config = dict(
    n_layer=15,
    norm_place='post',
    attn_scale=0.125,
    parallel_block=False,
    batch_tokens=[65536, 131072, 196608],
)
MLP neurons of a small language model. Each row is named by its layer, matrix (up: input weights) and neuron, and shows model dimensions 112-303. Each number is 500 + 50 x the weight over its row's rms, rounded and kept within 0 to 999. Numbers have three digits each.
After each neuron's rows, "fires after" lists the tokens most often just before its 100 highest values on Wikipedia text that the model never trained on.

L8.up1272:608516583596584473484401549511500558490481513490532482503452598539505498538570507445544505520409620533447588457534529441473455466394547487503490487435487491570480561499559627501585552490482482450488594483528532474590499508526503518529485538546476455465568409498553537526563509469474497511411455528573473476516445546462566535558492536537521569484499486474468546501499472510626604470372432484492476501457467521526575659439484453516499517502462453409495511550489485482452531442468485479369560478504400462510501540486507468437477552525445473516533432469426549498466450569511436626
fires after: " ", "-", " Tem", " (", "M", "–"

L8.up2119:461539500582502459473540440469464468478468568456487485530549563464518527482515431510549435488432421582509494446611532563546559527440538515498533485454465555400565380473508602364590519539564431489539496483519412502485523520561482533446436628504467489455591529446528524585386548510522518555544496530560511504587473474442546518470437481459518390490481561433388548482501562476448467418469496433519547480553537550475504580520515446527559509474561514477495526533520503445480508497537526559403479557447529459501528546535546542531486649512468502480634479549518548480461579413378448557
fires after: "2", "1"

L8.up1242:492504417587571547516438439444498487620520476407449508481518495543579514456504524518475468449469539545510491485542430606482508526514460494586495502598451503518481541456476595457514536448418388526595519490544493566505470492420408483404523461522426478486525479474542519523530523508552511453518477399523492604443521588512464432522477457450484495593503464600545454369434547521559487537478423419539567544516434454533589444547394515541431508564508468651463529418574495442515582570570480452490552568483546495509494548549338524528497482548399510543512483531454397473489489506525516513
fires after: ",", ".", " said", "\".", " because", " as"

L11.up1779:481567461507547475506495495559550489521576515472521430469499441473507565500450516516538514532495541501481522534459504525393460477474522548491441585622505530437479489457627567475495633449449556525439502447561552471505420461472508570522520590493594518589510544499496595507459485566505464479432410533452492507528510511567504426584420549419489504454418512492528605539467602434485524602480474531542517507487492407558473434496495470477440478487509495564427541507451422543434585492532503493518457482561509526368442517549506469495491466538530504475450478483489489459480519513512470485
fires after: "1", "3", "2", "-"

L8.up1702:556450508487431456536420450414542514450459432564555498405479545427510540464571508496581516452479478477532491513476390440440450569465548440526525506435449478529534578488452612535496592505443505496504471517504413541463498451507510504441493555380399485433582560519446445546475542491512570458510451474479412458460468485503573625518529459506533481540497457552526533368420431479442550520485576458533589503477498507551434465501406399561457489514447506561432526512520484512527430483436460475522438423488571454485461547524493525509518535456393585445507475412521540441527499493500538454
fires after: " |\n", ")\n", " career", ".\n", " |\n\n"

L11.up1746:592611533437550484516480483393516557491489473511496440518457496455520445349485469428485568441485538556518414449475477438369545481475391493447512540517491493446447442376572499464471534465372504487490474515454477524564571518674522484524445483505445391455456542484461498480491487519541485440476546495576554452552476479480512507461550456402498472425442500539473523530425595517503540473548576539569464462460520448475557531527604555550570515453546517548465486475484525506534431524593473508550500487508481469469515508475453593486507442506525575428515475456605527492559462459515486564
fires after: " ", "0"

L8.up168:523472448500532497512510495486537545528437500540473532547544426553558438475488487499456381451495440527482487531470530415487573494467438508449527590463505477553510521520498601480606515543575535570470491555572477558475479540566496508551454525529503524581583485492536496627463539571481591528575546486525518527509450478483579518456529557532504510529505488450529536483491639503473518431589626513386510564508541498499575491511492481538453563493522498486442426472254524540469525521507559472370410507468480477578486559507455561483480496528522523470572557497552462520551487406519532482
fires after: " ", "-", "2", " (#", " M"

L11.up1891:502510485397504518454548532518405408451504510436468588477518512432481547604528512465509435544464530522463535440491426510568501523441438534565396457581508475533521523551514474430485546414476468481499485509483636453525486461556494502430471492459510446509581529495442561499442429537456456605449503509472424439479500459500567498541428511517496494586596531447424484505418513491471514458492413515508379546528573583532482534561447472408563430407484583531484508438516464430468482537518495509527544442563511502582413483491566436530538474524484438547470461585405532508534462553508487568
fires after: "0", "1", " December", "2", " October"

L11.up906:515506504538486486506447487506457435441629573582470503398537583516424592562524459487485516546513505481513569581519587469449507571513490499532503491528504416391560491470464532400464574360563587461519493431520542535564417474580505515491534518437522539473585531573516533505509483555469556471473490609551578393518572443499530493424525482514494539497474520573384523524484548396508443590442423534505520499501485462494579481535481609525515466434502415487503512508574507467527500488405529415561473379601510592485527534520468501541425514568448436480452511440408498456523526529534512464
fires after: "1", " "

L8.up958:534505503511537393538449517473374534485500498397462469558559491564522564504422503604524508522515535513495465494480508533374515488520563439559471553501537533507422418476504569498531524529555498418532489519532492474559468540441496520473556504490500453515490508525533469382486529448505456551458459446507473448577518522548548486536560487546443527450427474488502465532490482446577512537457441379523537593515425552558531422500503515559480552528525372576551403453506401485514593513517481421542486520488505515485436423390476554461507404524393569488527472479469510459508533436497484438
fires after: ",", "."

L8.up2209:498499478519535533508554491399568426498450556453545439462452542488474479541504522468491518545438401407464528530505549442489475482532347564468483463598465543458540505493505517489510454508413475524477415550439563462596518536491432518434513484572547453511548417564570494427438432485485460552409682549460480482554492587443502403424491540427497518490482538513523501454374476559464442559468446541465422502450523479438472518557518532512501494513447560476547507558404506507480567537474502552531500474584435501453488478532474449540438507609521472420573583471519585564530574566564538517
fires after: "0", "1"

L8.up2125:490507505485497568628457552414499439450551532492412490443511520517451441487464527476510541574533404530465555600486434520561491535407539363513476497481499424492465506560562535484398521450522492525514531609472479531499484490558516506496531373548473524480486450594538384562489536447485548592493476516533659569466550434490454497473497491462546556542484561424492472436541484523487502522491525446526414577562502455445443369449498474424476528441484454491510499517476589489442546501511501612368473563474498513490485490477492542461524446437547549523533535442552495488459497510501444466
fires after: " |", " ", "4", "7", "6", "5"

L8.up1900:453571510491512482446489478442605535416486441515441568536537503554468482584493530523469504483437473526462515485495559456593538529480404622479570502491464528435531569452445472426482474520490470486490531503489530488496482480474454554489472532363453449531447539513524559417407598535622476430497529429469510495508539511490525470542526586540385464553423476380503514512496402533578510438508532544473476452440404527542530517529461552499532571525447481482482594634547567532550535490522433528490534508567585518523622570497400437374477439527509561480542405477501532594465545464471476561
fires after: " the", "6", " The", "7", "The"

L11.up1672:497567498518437502459543460516460557516449493469507432550466489402565572458507484518517474516522413449576505483567544497542435511469532582531426525474445464478475530430430492406485544513582601507487477490491510586462571602515479471440505568498426537548451436438559432524494531490479491491469564424560564508557377472449450469440548516505472426469594530546491570504517541516489549491510474497521497483508541568482457435539466470488489615436471590471462576459512515547520512518545526495402434476457521445501500514537521487522564492461536514570516520544445544537567440459568600537
fires after: "1", " in", " to", " Y", ":", ","

L8.up1866:517483554445469541497480530436495438482426357472540505580390523510500412475472593541553460442584498599513446497516574530482589455486462488504533452509531558518529458558476507469541536613521510448451557445508543477559456528587479535417410553544442551479500514432541464410464450502549503489531467499593471443538478396518359498500560513519536395428586489463468469408538546555484500481548481475507440510508413550486478492506512523508572469548467527560481485490449531514547416535555512396536490491521505461427509461531495470471503422530471440494504474552517504516468443464577569553
fires after: "\n", "0", "9", ")\n"

L8.up553:472504591510515528369586418588464472480473498546462597550535488463527466570532516534448555505452572511531590596529606414475466510512536514517512522461491556490491502515448442485569547463477542478522475489487477560484583591471505422437584426497395403536423538494543472374483532595620477484505453439495646458561548554489495598492462473508525381524638540579490486523572455539482551489416501488462536568497594530568519559463569529486419458534487486436488456465445530462492517334598495528496529507482485591519506537580520518516508544530530650539461593556492521472470534529466477451
fires after: " the", " The", "4", " mid", "The"

L8.up201:446509495420538444495488487518449476420518504524523548533522598625555450463500533431516470530535487503500582474457537516453508542538491459512523481538448413511568547628495560500498445530377444505432437510441496488474482531515403523522441468560585515531578364530506524435511463517404391476560419447459497579533484604536506496470548524573452483540524482441499515492448416499467565418513484497580601557481585479478467483547519524485455458496535513461463556490453516449487484441601538659468524513592466398475497475584587490509512477488475491432570605565586543441598581474532415463
fires after: "1", "2"

L8.up1862:641427414476554526478401608480512485470535549554532478535455471507573515472511536390520378475444496484531602464534517563578478477564474511537497535432461549499619452579471580451560507460524522556589505532497553587502524504459467531451460584559563540502526584577548560601531456384502480458463549496513439472543517554507560480456450505486464533453478454575548542473471549537575541436445584475598454509519491565490532512520482538434437556537540417470490536552507465465557538510502584482452411491510419585506498543569579488488507564542511467479458480589440517455483522495539507580
fires after: " ", " in", " In", " (", " S"

L8.up933:588568501522411538587538425504497590537492492474558505527476565473553516445526478506445395485410545464497444460487449509540478549382391457545428513495498466587467467522440536496652524389458536520495492426501634537515549462534488511491498464449477540435573516588522554484513460522481460499534487549541477495478411398560441554519513491376504482483435578521515473499456441484604535500448503496526487498448438545492529496512485445465435461525512566465432453500508524532522510462489512441526574528599526463540515520550453538489481468455526538466523492457400505481502410510508537497
fires after: "8", "1", "2", "9", "4", " P"

L11.up1164:472486607504552538492540452473511573518448490473448486413507514505502466484465442552426438519549578570590444394478459518454391584430524530547416515439539524529487463514480442436545526509505558500569443489580476407512515522451594523385549536480517522539426507507529467462453491509566501550512490520497572490465506571405477474541472498504438606532496544507488627521539481488460476563437469501396478506547463427515475477579472514411536385460518594485521473476564463502418432483422560544342461488526491513599453546578455591500514532572522491546543503569500569431504476382455517512
fires after: " the", " |"

L8.up2258:440527582423620521508468532462553524617434517451510551503539503500534551451535459530490573487503580554494429446546495575505513488576517476515488439468444589516491496419572497463546479466463485492526536472403643519516588517495450449462559562515477501549538536420421494502492463536572449586540477516466560455511391514397429510470502397425372341460496600513481442516534491538548408480531516345519498539565534483500482518526567491464515750519454585504510448496515512562628442476503443611508522448534496543556566514474475538534541514489455439486486529425460537512571487462472563446
fires after: " |", " L", "0", " ", ";", "2"

L8.up91:437464536514581514530460542517413556570463457406483525512518594495509411412581498525509544600458498498539420452600454540550491507447475553565479517498480431495412466470468516473518593479524502431540448478466520506504497590441480518483505544552484410483515551424472424481579509466468465468516454523418553422493570456429462555496558453681529569500525559485534523432509541483444493484434495503486382496449528507556546517459472497539518529517529453454470546618581477478556465526504541493496472518387488504496411521539481482464575431530420524509545459523468538463503486487509503476
fires after: ",", ".", " that", " but", ";"

L11.up1385:437548440463549476386454403487544634569406513508534551484507530507469540424521432462481450468475472469495476513491491465509550506540481555540483459470546489486505536478571389437461455416434586578584499523488540488527531460455457517454497480540482485517648514501420481533420434536502530458527479435521446533430488519458508568562508512543514630474482546565485549496442435484482507507492511523485507541550514520565432491418505577524549505511489610596458449448514572498518572581507465476486371525586590507520475495427503459524506519433426624494505531610482493509578550376565477586
fires after: "1", "9", "0", " as", "2"

L8.up1556:497511573573586472506532491525422492484522566522530532409516469505515631482446507526442535528499543472510559478480462430438492489409479508535501499421410531541515477491452473420540510509519466462460545539491522528455570459595564521610488486533626541494469523536545445535579541518454454466479475450415490476431429551391503465466382506473503487468545535478539564482478637495558446542404592499506514502477427626483529505460409525509529535411510504557516474561443484508414562575547383482484525512472516496518546547537588404603506492555553437552469550547664392562413499481502483542
fires after: "1", "-", ".", " and", " a"

L8.up362:569572529463551453424540538499457457573435534490558472467471531534524463465505472487473491488415440426418559441553548475453447509424426585537585522499514581475483483530426447519469439467521441573589513488515479578452473504471476520497455485525522532430546428495508513428481430494505474491481534416457551460577461488470525503442487524572472544572531578529388439607509495453499375568443463417372612454468491488502481528515528400443525534529494504525538422545537529484410496489547444501439438508515476484514533463510421476517490482524548547486471497461451528543455489564484435515
fires after: "0", "th", "2"

L11.up922:594566448495468486484523514548462568567455496547470600537547530487496492469503557468426519527409466502397498502523533476426610636485457500512460522352540491552481460506525517479545578413578547474522435474565476491519507469499433450584456535537526413561573438501469408537548412443459509561437513524389465519395640392503570568480535481550469507510489581465469589479537497507468439457493524560535472469564505526518575511555476443445536473432460571389379480550425558523392410551469499595393432470469482520467524575534508408490555514552576477487526470502438478495515545488455586539
fires after: "0", "1", "9", " "

L11.up852:412453549422411388522522561470462501520460341540393490473382504563499419548477493482443490506447539410430555530446514518557460436457483609552447374550543580494500513516485414447522480521452554533475499422554429485532478541405391575481500495539526553504561418495499555478422458504478490524477502458479456479528523489542519505544509442510551509421501500533465395526478491584563550496482537434598419496528480537517462496473480550508523475394510499505468583556572542484518409372545549507551518514501445495494455535433535431509582531503488456535497494473540380490621543475537427439
fires after: "0", "7", "1", "6", "2"

L8.up534:409463553501587388529510526440467468479471473566522588492514596508486452552493469483435472540549513554509513435491450531475542572517511529574601542534552475487484543533466489417477536466588469433476452533454506552423471493486475499394567566463526504488490431500490479510450443556550491400445463489574509493477467505468589391435437529511453531504507540549494474477339559429471570482575569555478447490523471522547517475502532502568443546518519536538442457525499434455490546451513404415429505513470530571530502434477515503469610541488571494549498513538549496501468501518542496444
fires after: " D", " the", " W", " Sa", "h"

L8.up1288:488525481511544565439497569491489386424504515460494553493471465546508474507556432457452498569518451523498562479465476473457521557436430423430457425517450353480520478431519483449518627567505504483509473501458513539511512452550525440556457513491468490456476488506502452479494525446528544435563434474523503469503582498482547448549409450515554491510546560384446523499534440547513445505539466509534432534472521455618488555405475510511595480522510544553522585490510515530470498552509473570456530391569477466522504451583471600460488461463421505537488498519490569511587521424513541480
fires after: " ", " |", "–", "0", " —", "1"

L8.up138:494547483505514458478490465542488546578489442507423528499490426357453572501476466461582458513529392454460485443542474511498503617514529592528520585502458509408520479593399458521583553432438477459543437585513608532543509488532395504491477443433535459515532424509487428360495494524438421605420377449479527435463448503463522521463467487605414544468513490463546564508453530572556517423446542493531451483470487521529565472428533511417538512552464504563504529460504491487505513452547504471438465454526472470524539440475552437532525572503436481450524523552426445477468576418540576424
fires after: "1", " in", " In"

L11.up794:493504518539559465528475502452425544479492564427512497445492539514509544476511539558472455495453455507472500509522510507472462493507381501587559544481586564478395460562504346458468473427504422519516458445567450473561507494511469529459426448486417403555525481531428518485626517453477531542544511549585430459442552521583509497543367439591539548521539481439458424522519448471481517482530541453549500549623542534555583457374515407469538511508489567503429474447446489510428490472564495579439471390405481439453516537451447514454541497495509461422500556436511428515504506427488499586
fires after: "0", "6", "1", " C"

L8.up1647:462528446497605520502641513512514476451513523498414589470587468443517500666414470462531557498515485610473512493427442539425538509430545586525442480476476443464536521450516523508493476578521632484558550536436519473558581502561483563540525509568567460489514526491530473524550498555506417475481553490454468553480486591403450404512513460286519493509478509491481538485560546459446429436523469499529443533498434520566534503488401418534483488396346566421484509511533502460496519547504458510562466412536509471560498503487503550516529439429481445557476513484518448550423496431474502460
fires after: "–", "-", ".", "1", "6"

L8.up1603:588557473536504438548545480576484429549538491500514557496539554502538444594514472445470610516471504520432459541476444474437592494409528533480419500409459474478559554534463445569502521565452501524524536548482469545479378502569449497452517461517603429444446539565496509538464466634492486477526469537516475432539450594498469493431490586512548507453482597452489466509477480536518572481451380556517456541468484503491509556495492515528517462528401469465524480530520553444592508478544545513275459433488523374456584535563459401476552491542378510501535500547483433471416482516482486446
fires after: " ", "-", "-N", " $"

L11.up645:536458510510469559406575419518474471434542533466479529517469517401426549514528580483591528522590571549461563469563530459570546479459514466480516465442443464486521599475479513511531544508502464457474543530534475496479484536518385427448460540474517419528564468552452519528437414493586471426500537500521541523572515556453443503490528458415557467539479500449508497466567560596404504389410441520502432494561465557492419493564435480473517527460516510500521453484458472502506528533501515569553525589527463448593528530506502519466337653503518495487632402440397485478495515497464526609
fires after: "2", "1", " ", " (", ","

L8.up2153:547502474487489441525442511397554513470560441450495424444453469487505495540501552533536485401443483529584535585552530520499439467510407463511514446507534534529562525483325497456467471421502466544460529591577544449481556469555447454477471427494459502476495437465514490489479512500543519503509461465399544491590444522498478532482558463552525532474498556514493490503504514448453470507514584610533559508469441464427533437476520579576427544495481568556494475455508528460518488605495509406485564535449547540511541595456501457521513443588549606484468502503550537528487505485430501454
fires after: "0", "6", "8", "7", "1"

L11.up194:513549519511514546519436525476556466472505548444471530573466438576431498461540538483575389418577568510526506512510557449572469490523536417505463486491536539502437565496476439471643544512542491454450582512454478504458426508562495461433518474512463468491544549454498473532489470553463513457555558515478485454472484488408511378488454607520441528469592525496529497517545551506466501548618464556473516430582449473498509426538442547521487505494552412561491536496514506530562552569553481466537562576587495535525500467493497530506493416530428507477524525453515520486435540504467586505
fires after: ",", "-", "."

L11.up1004:465565480463480486522558446497469416504402549530411562506499509452429451475613526507457537482449511555493479503446512553534566499444432540463561455493516471566444495506473471514558551477556457529623624507505518529467572428580535439504499516512406541433506496505461488494474511489590472451409533461422504484558474548569495533586481488573513520393607398527540491472530449467523553479554472554536507465491635459498556533430465626532507519494519480499524497564401457507465536480478479481586489422452481606547530554501514481546535468456449544514428546540467613460429491472414541549
fires after: " ", " the", " in"

L11.up2042:531544561558522608546563544455482501521495518549527552532488537472457460474496537473574482509461355616501534455488479549583513449487462574485434461429437481532532499544517510524496557534532488560536553493556510517464400548560520524462542546476525487546483497460502347478432440521412450499623525560460576520508504607421496535495450508556471556470474533606491482500559589465569531499541594560515546467441570529562531551480494596537457459518536489456536572494559415496555581529461471466406469502485460482488548393555491479518538497524404524504535432551491512578479602504418547589
fires after: ",", ":", ".\n\n", ".", "==\n"

L8.up2299:445456446529432456511492465527514506503618523444549521483442558565439499513459437517505549446484521499441586505401540543553513502379499516591536494505536483487554479437469641535462423465531486499500401470535579478484525490542494491507552515467428478519553498545407516462433567536511528458551418454454521469516552465507414368554457572393505542508536458475500512501452518436405485389627514474462443506492486516506533455543432522558502488473511553472478426443497501566559561517498429549430484517479563432537517523472549620524463490443509468437544490499542507504444449479586500509
fires after: "2", " |", "3", " ", "4", "5"

L11.up1097:610519423496529493480527482427587351540434547431507510545450506516332415488527535388490547541425389482501455523592632493549504446533542448448427347537488500498493482625556516464615600464493505493492485514488512480521392442638511439507540472461566421503629494529539605599453447521506488572571498528490492506505494481502466486484497467596447425499491523500502515607393594523469495475494550503453566483579561466418526464424564446480515430508487520536418430572436484477472475563499536481526435439560488547538531526484490494594521549493547491466485482443459507454487617476523466494
fires after: "2", "1", ",", " in"

L11.up2186:426480505509474444487409534413521520483558450532493537530501453551512475554515455529547545525296457423539495500581523443575535480459429455480560432602602540505488506444471469592475489523572454596497474433468521551505524564501400519463558466496556445549494485536506476468401556466512567476473579521493457514335505552482496551461544502397495481525456520602497551472573526531539582483500545474524456527496415491392424478447543505427578509406525524442491529562480442460489555478503524511518544487521497383438433519465527448496484573510433568499466524506445475431378451521512479490
fires after: " ", "1", " as", "2"

L11.up946:435490433533477496452597471540483595524465471522433577435601547402459577503528540491423475412489510477485520520417546534499645516480512611434538564469500463483637541485483509487603584504497471471547499478523509459518478443470408531459483467427436527423597437516504483515597412456476520516435441561515443472481535581562521473535513444598515530565593537510534440474547542519488508432500541386534624499458524461492617428461473498449533467365522536513488570469432509444428506523492530366515502541506563468569543456423508593439528500514530433384585415549426498445507489528504472433
fires after: "9", "0"

L8.up1978:450439411505486523498519481529602519534600439498466444446483455518513517572483466481443630439457541553479495419578485430481527465455541478470494538521465496523448622534404481515497519449465402573453507434507459373560531488506489524541499496569460485536487407509585513452498555464464517536500433466567536572473474508539531419563489553446517510498436549472493491552455425440431497557494538428525588485555412493446441428477496521486571506441491547541443351519543507599489464515458393471489500477472590463513402515455402570438535417489488492428548456529609555506528629514553483510
fires after: "9", "1", " E", "8", " M", "0"

L8.up412:511487566501491506523529482521531438537540551444513463484527507426515484583467407500566469451522461538478444443486486454533606512411551492433596503454569499485566473526458607481568495487506456554430387435497534455527482567543548580476501443473619591554460451494558519494464499368394538541491518552483435408493426461541479495560489505472454488439518563528432569454470546463435557461407523554555580581497369444537492447496522498466500596482613462538517477552481405543445532595510587505453476424534515473519315440451526548483529500403480580399555466587565466421490595450515543451
fires after: "1", "2", " E"

L11.up1485:506582558472540498524575558393539534523491521504471535481518483548394479469453542519473526525418463468445496405445517519556475565542510536437418443531560547552468525509575460422453612471477470493542529482578488467470596463473468547511463532421509471462568453419502526586501417475445546471543514519454550518476545410470555440432518509521464464400461482547468455483432541478486600500545560460541558594512475524481509488481511528532570493484599420438507499564462355484499545528454421584394493495505437509633456495448534483475471559529418425463498478559451513503560437531500479532
fires after: "1", " ", " (", "4", "2"

L11.up1960:397463519499508498510579448456617524514444539468587498505394510557556520481507539380501473487548475531507425458471561534517587536583519536526499474516610430458439492471464495479567557497459456519568523520565505437552466529516512489452500469473490563552471531541476546439515445543517576535484481490499437492437512457460482524519413515560506462531493487497479556442519473493461570512525527447524414473559506523504406417649561577500509582552633389565537438485447523556418487431527511459502536538480494432516517544509436558510488475519460601505495453477486529540460614430492523540
fires after: " |", ","

L8.up1856:448556508599478436463499455522481482485525454431531461456449471456494575507486498475531513467470485633510578495543499517525484462477471486560501523567494473538579485416461547509494464494368524590499483451537504565455476439387484484564448492479494406458455530495570503474534542537546532479511546538498572441482473563436461512475520468530459565509531567443484504517468503517466420592531461458457477537424411528501565454511522427397458528485529474479614550526565543538484518485532543553388569541497507467509421508457483544525513489501539495479544508498526529450494597483484516473
fires after: "2", "1", "3", "6", "4", "0"

L8.up1953:539462492595396532661503474558595467469485556482534523543513540556476559514439522514542484476462523516508630422559554510397484482501475494535356524577481490521524471517578509557616554392543488453411480521580481517457523526510483523537542539477478541475426441548496543534514546522522484504559472544433524574441427529426503483561466459460494498431564426482474485429431510462482424401491395546555546503462434368509511488533545414509460446484447562451480485574452491525577546481479511564428484553498468426563516497567460556540522497530542499467498491557485478424476485507516415476
fires after: ".", "-", ",", " (", " "

L11.up23:466585393467512521504456473441512602509482536441460522571501470457536554502558468443412443405475501502577480437512516568478514519476532449522482512530613455448466433506542512483663517541502556468570396523448506502458585543495452540397573569430484455432458431505457486581440475442595556426516571489533499444463440491470496538498410511571583559506453567544369552534514486391559512541405423529551539513463512549508452544434469489463567503506506530594529502440596507556405595519487523457547521517509518498590510531450477549560515533460459522414567482554530551438471517477486465470
fires after: "2", "|", " in", " of", "1"

L8.up1571:518482451462478523557463553513544520589465523513410524514509515478496619475525494563490601455548555603505591490499564498513500566477469432452441380522445536507480532447481537508473418504502580600556539503484538545478519452506498510546502447523493478452611471494471458474580436460466407509439533478533550554548536477473500533512572431578496465483424606493531541522531545479463490485565465404397526454530451515543506464570509467453507401453397467477443558496401498485518474495348539372482415562434589554462556435510529469446522477593535521490524467485526500506431535456535457519
fires after: "9", "1", "0", "8", " Running"

L11.up1440:508517589518462468433457497470519484418467473514490477588431625520548568426505529484447455522439588681478500467452468373567566443518502485441524424450445485547525572462529501433424526463519539532576541511512479482594507489421464495579517519553450538471503516488434458573388401488549498502569600490507449466555485532566468556411537598405527482512475507479445560502500486549497573504576482521549578542505425450519514450568555542500544499395567482568472495463494509531459601430524505478534598514442510489530556537499588505489508514589490450447451490554508508486567528483387510507
fires after: " |\n", " ", "1", "4"

L8.up428:513555494524504496561453471517391547534603535512454558679488449518488487523466463469499400577461482523469493524501481493476539530516508523460550585457459567571448436499460535523573413485497478420422492490554541516411540432448463495504517528479569508431408468467505447446513380489485540521467538600542507600584484552495582470511445543468468495493508520487492586478443535459603459490480491365541498480556390464483606537463505483507482522528480569469490446548532443484442511459477413471466524502491510588504523459499452480540561612510521425558488546516496505511471540521452385511
fires after: " the", " The", " St"

L8.up584:435492442518516526479512518480579375504505470560542478463526501522468473441504427464473503566452514521527559489533535427560475543490514517493472453521367420576525527580478508486552527296461503479423514521529489539498488551494594453483477509498437581553471508463461586467470436503443422490504485403540491503548471450491544515545458501588537436471517528579493467498461437449494468398491458397509498542418482507454522492570366524472580563459442445515468554540484539436526465515583493511431505518530500490434588530498488624404522510442427489537534560506538536427478509515582484446
fires after: ".", ").", ".\n\n", " that"

L8.up1864:400430452525532479514633491445502476438552492475555485528602543468481597563465387627488520452420494519511515481469493477494451426537481441471499505474534510521517522417446577514489463498503571507557551520499576385495526472516563457507504517397484477516587534518512509518467510527631471479524416483574533351487582510439489486561554517531541473513473509477445510647506487547483516514474512512466535514486566541522485547552533474484507552549417461537519572491506581540514516462505541480539505513498454568483426473502553532432583423423431439509550519455484440489516445493561511430
fires after: "9", "1", "6", "7", "8", "5"

L11.up1157:576565575493450458492473478515546417481459467476465487459493418426520534458608569430503523549489512543496649472484502535512589592507490496505516530466539555622590478447486537505526552468573506428478455463479536528596418435505450548430513440500463575438529383564464479515499520509496449538509431553443496550459495517578530487531456435580489546536458479460576490473514484542547500509553585505533546456492497541556539571448407552511520474408623475494459481504493573548463509527493455515425519414415435431457533506468431497520641462599506426524550627452434465454608377505370472549
fires after: "9", " the", "0", " v"

L8.up43:574544559513507484543502464564496492452518517536578498464538478601502489498369432424520475539516470479539536511464463543519454474551408401518486549459498483497478434525520549538564580503562454480511461490515537527492582447527501452568493571548498544429533443439533504455465597420563471536544561533564491520448497497456449498481399540510578531553468404513467470490475521519462545309519422525483507444615457421516500428522444516526529540482544523591394459437449482514436476533463517435473455547528450572553511533537537518479499500455506518556490606470467474561481522557607474560
fires after: " ", "-", " Tre", "–"

L8.up2031:457459505514473463547486479363467431480454579596471426486432523494478471522486488554415412512474503563466492451559524424472458533408425533475549507571493476471497525507352505299545479437489398543512515535586509508526406519479369499377504458483497519488494433518426515477456466566503494472519532567550423490455488568460453497523521499522501484466552478484545476558489544512422515567579436367519486576489480528503422564521546481561563622519505506551557450419487505510456434565557502496540448515546491493391465509620524522495522496479573583491509469513536530505512544542429382478
fires after: "2", "1", " end", "3", "7"

L8.up1666:428503457571512493470432528514561472519391448514552503490431543519441540507572437462424487494503487439503442504472418600546556514426449552434515549572441485488373477523489406410427466506586470508499443510476514459555456585567472505456555494514429590523504513533530477449524533499502525599468460481514423486443405551517530580536488503568441482559461486557452500448471459405533461420551569459581490521436559462531465579555474398467518552472503467520504498449528551498559538544498427405479538555512602538493481651478507498489475519543552600616483540538664476477566551422525530538
fires after: ".", ".\n\n", " known", ","

L8.up774:468471398466519506571496451458513444467473480412559476490509555485589501442499432560495530457409522512550522582510506479543541495471381509468582545501490508517506493460412554533432476474434521563513442443634497436459471487497423538493515438485490500483501574523526512490504470554510515437416433447460580471547457530467593473457505480451456444481506604556499418511512442531421522491559491526496490510556423476514420501485509491441471546505443521483457572483527516557378481486458487489560567545456479420566493491502500679533523478568532480415635501433515454477463495465557474455
fires after: "2", "1", "8", "0", "3"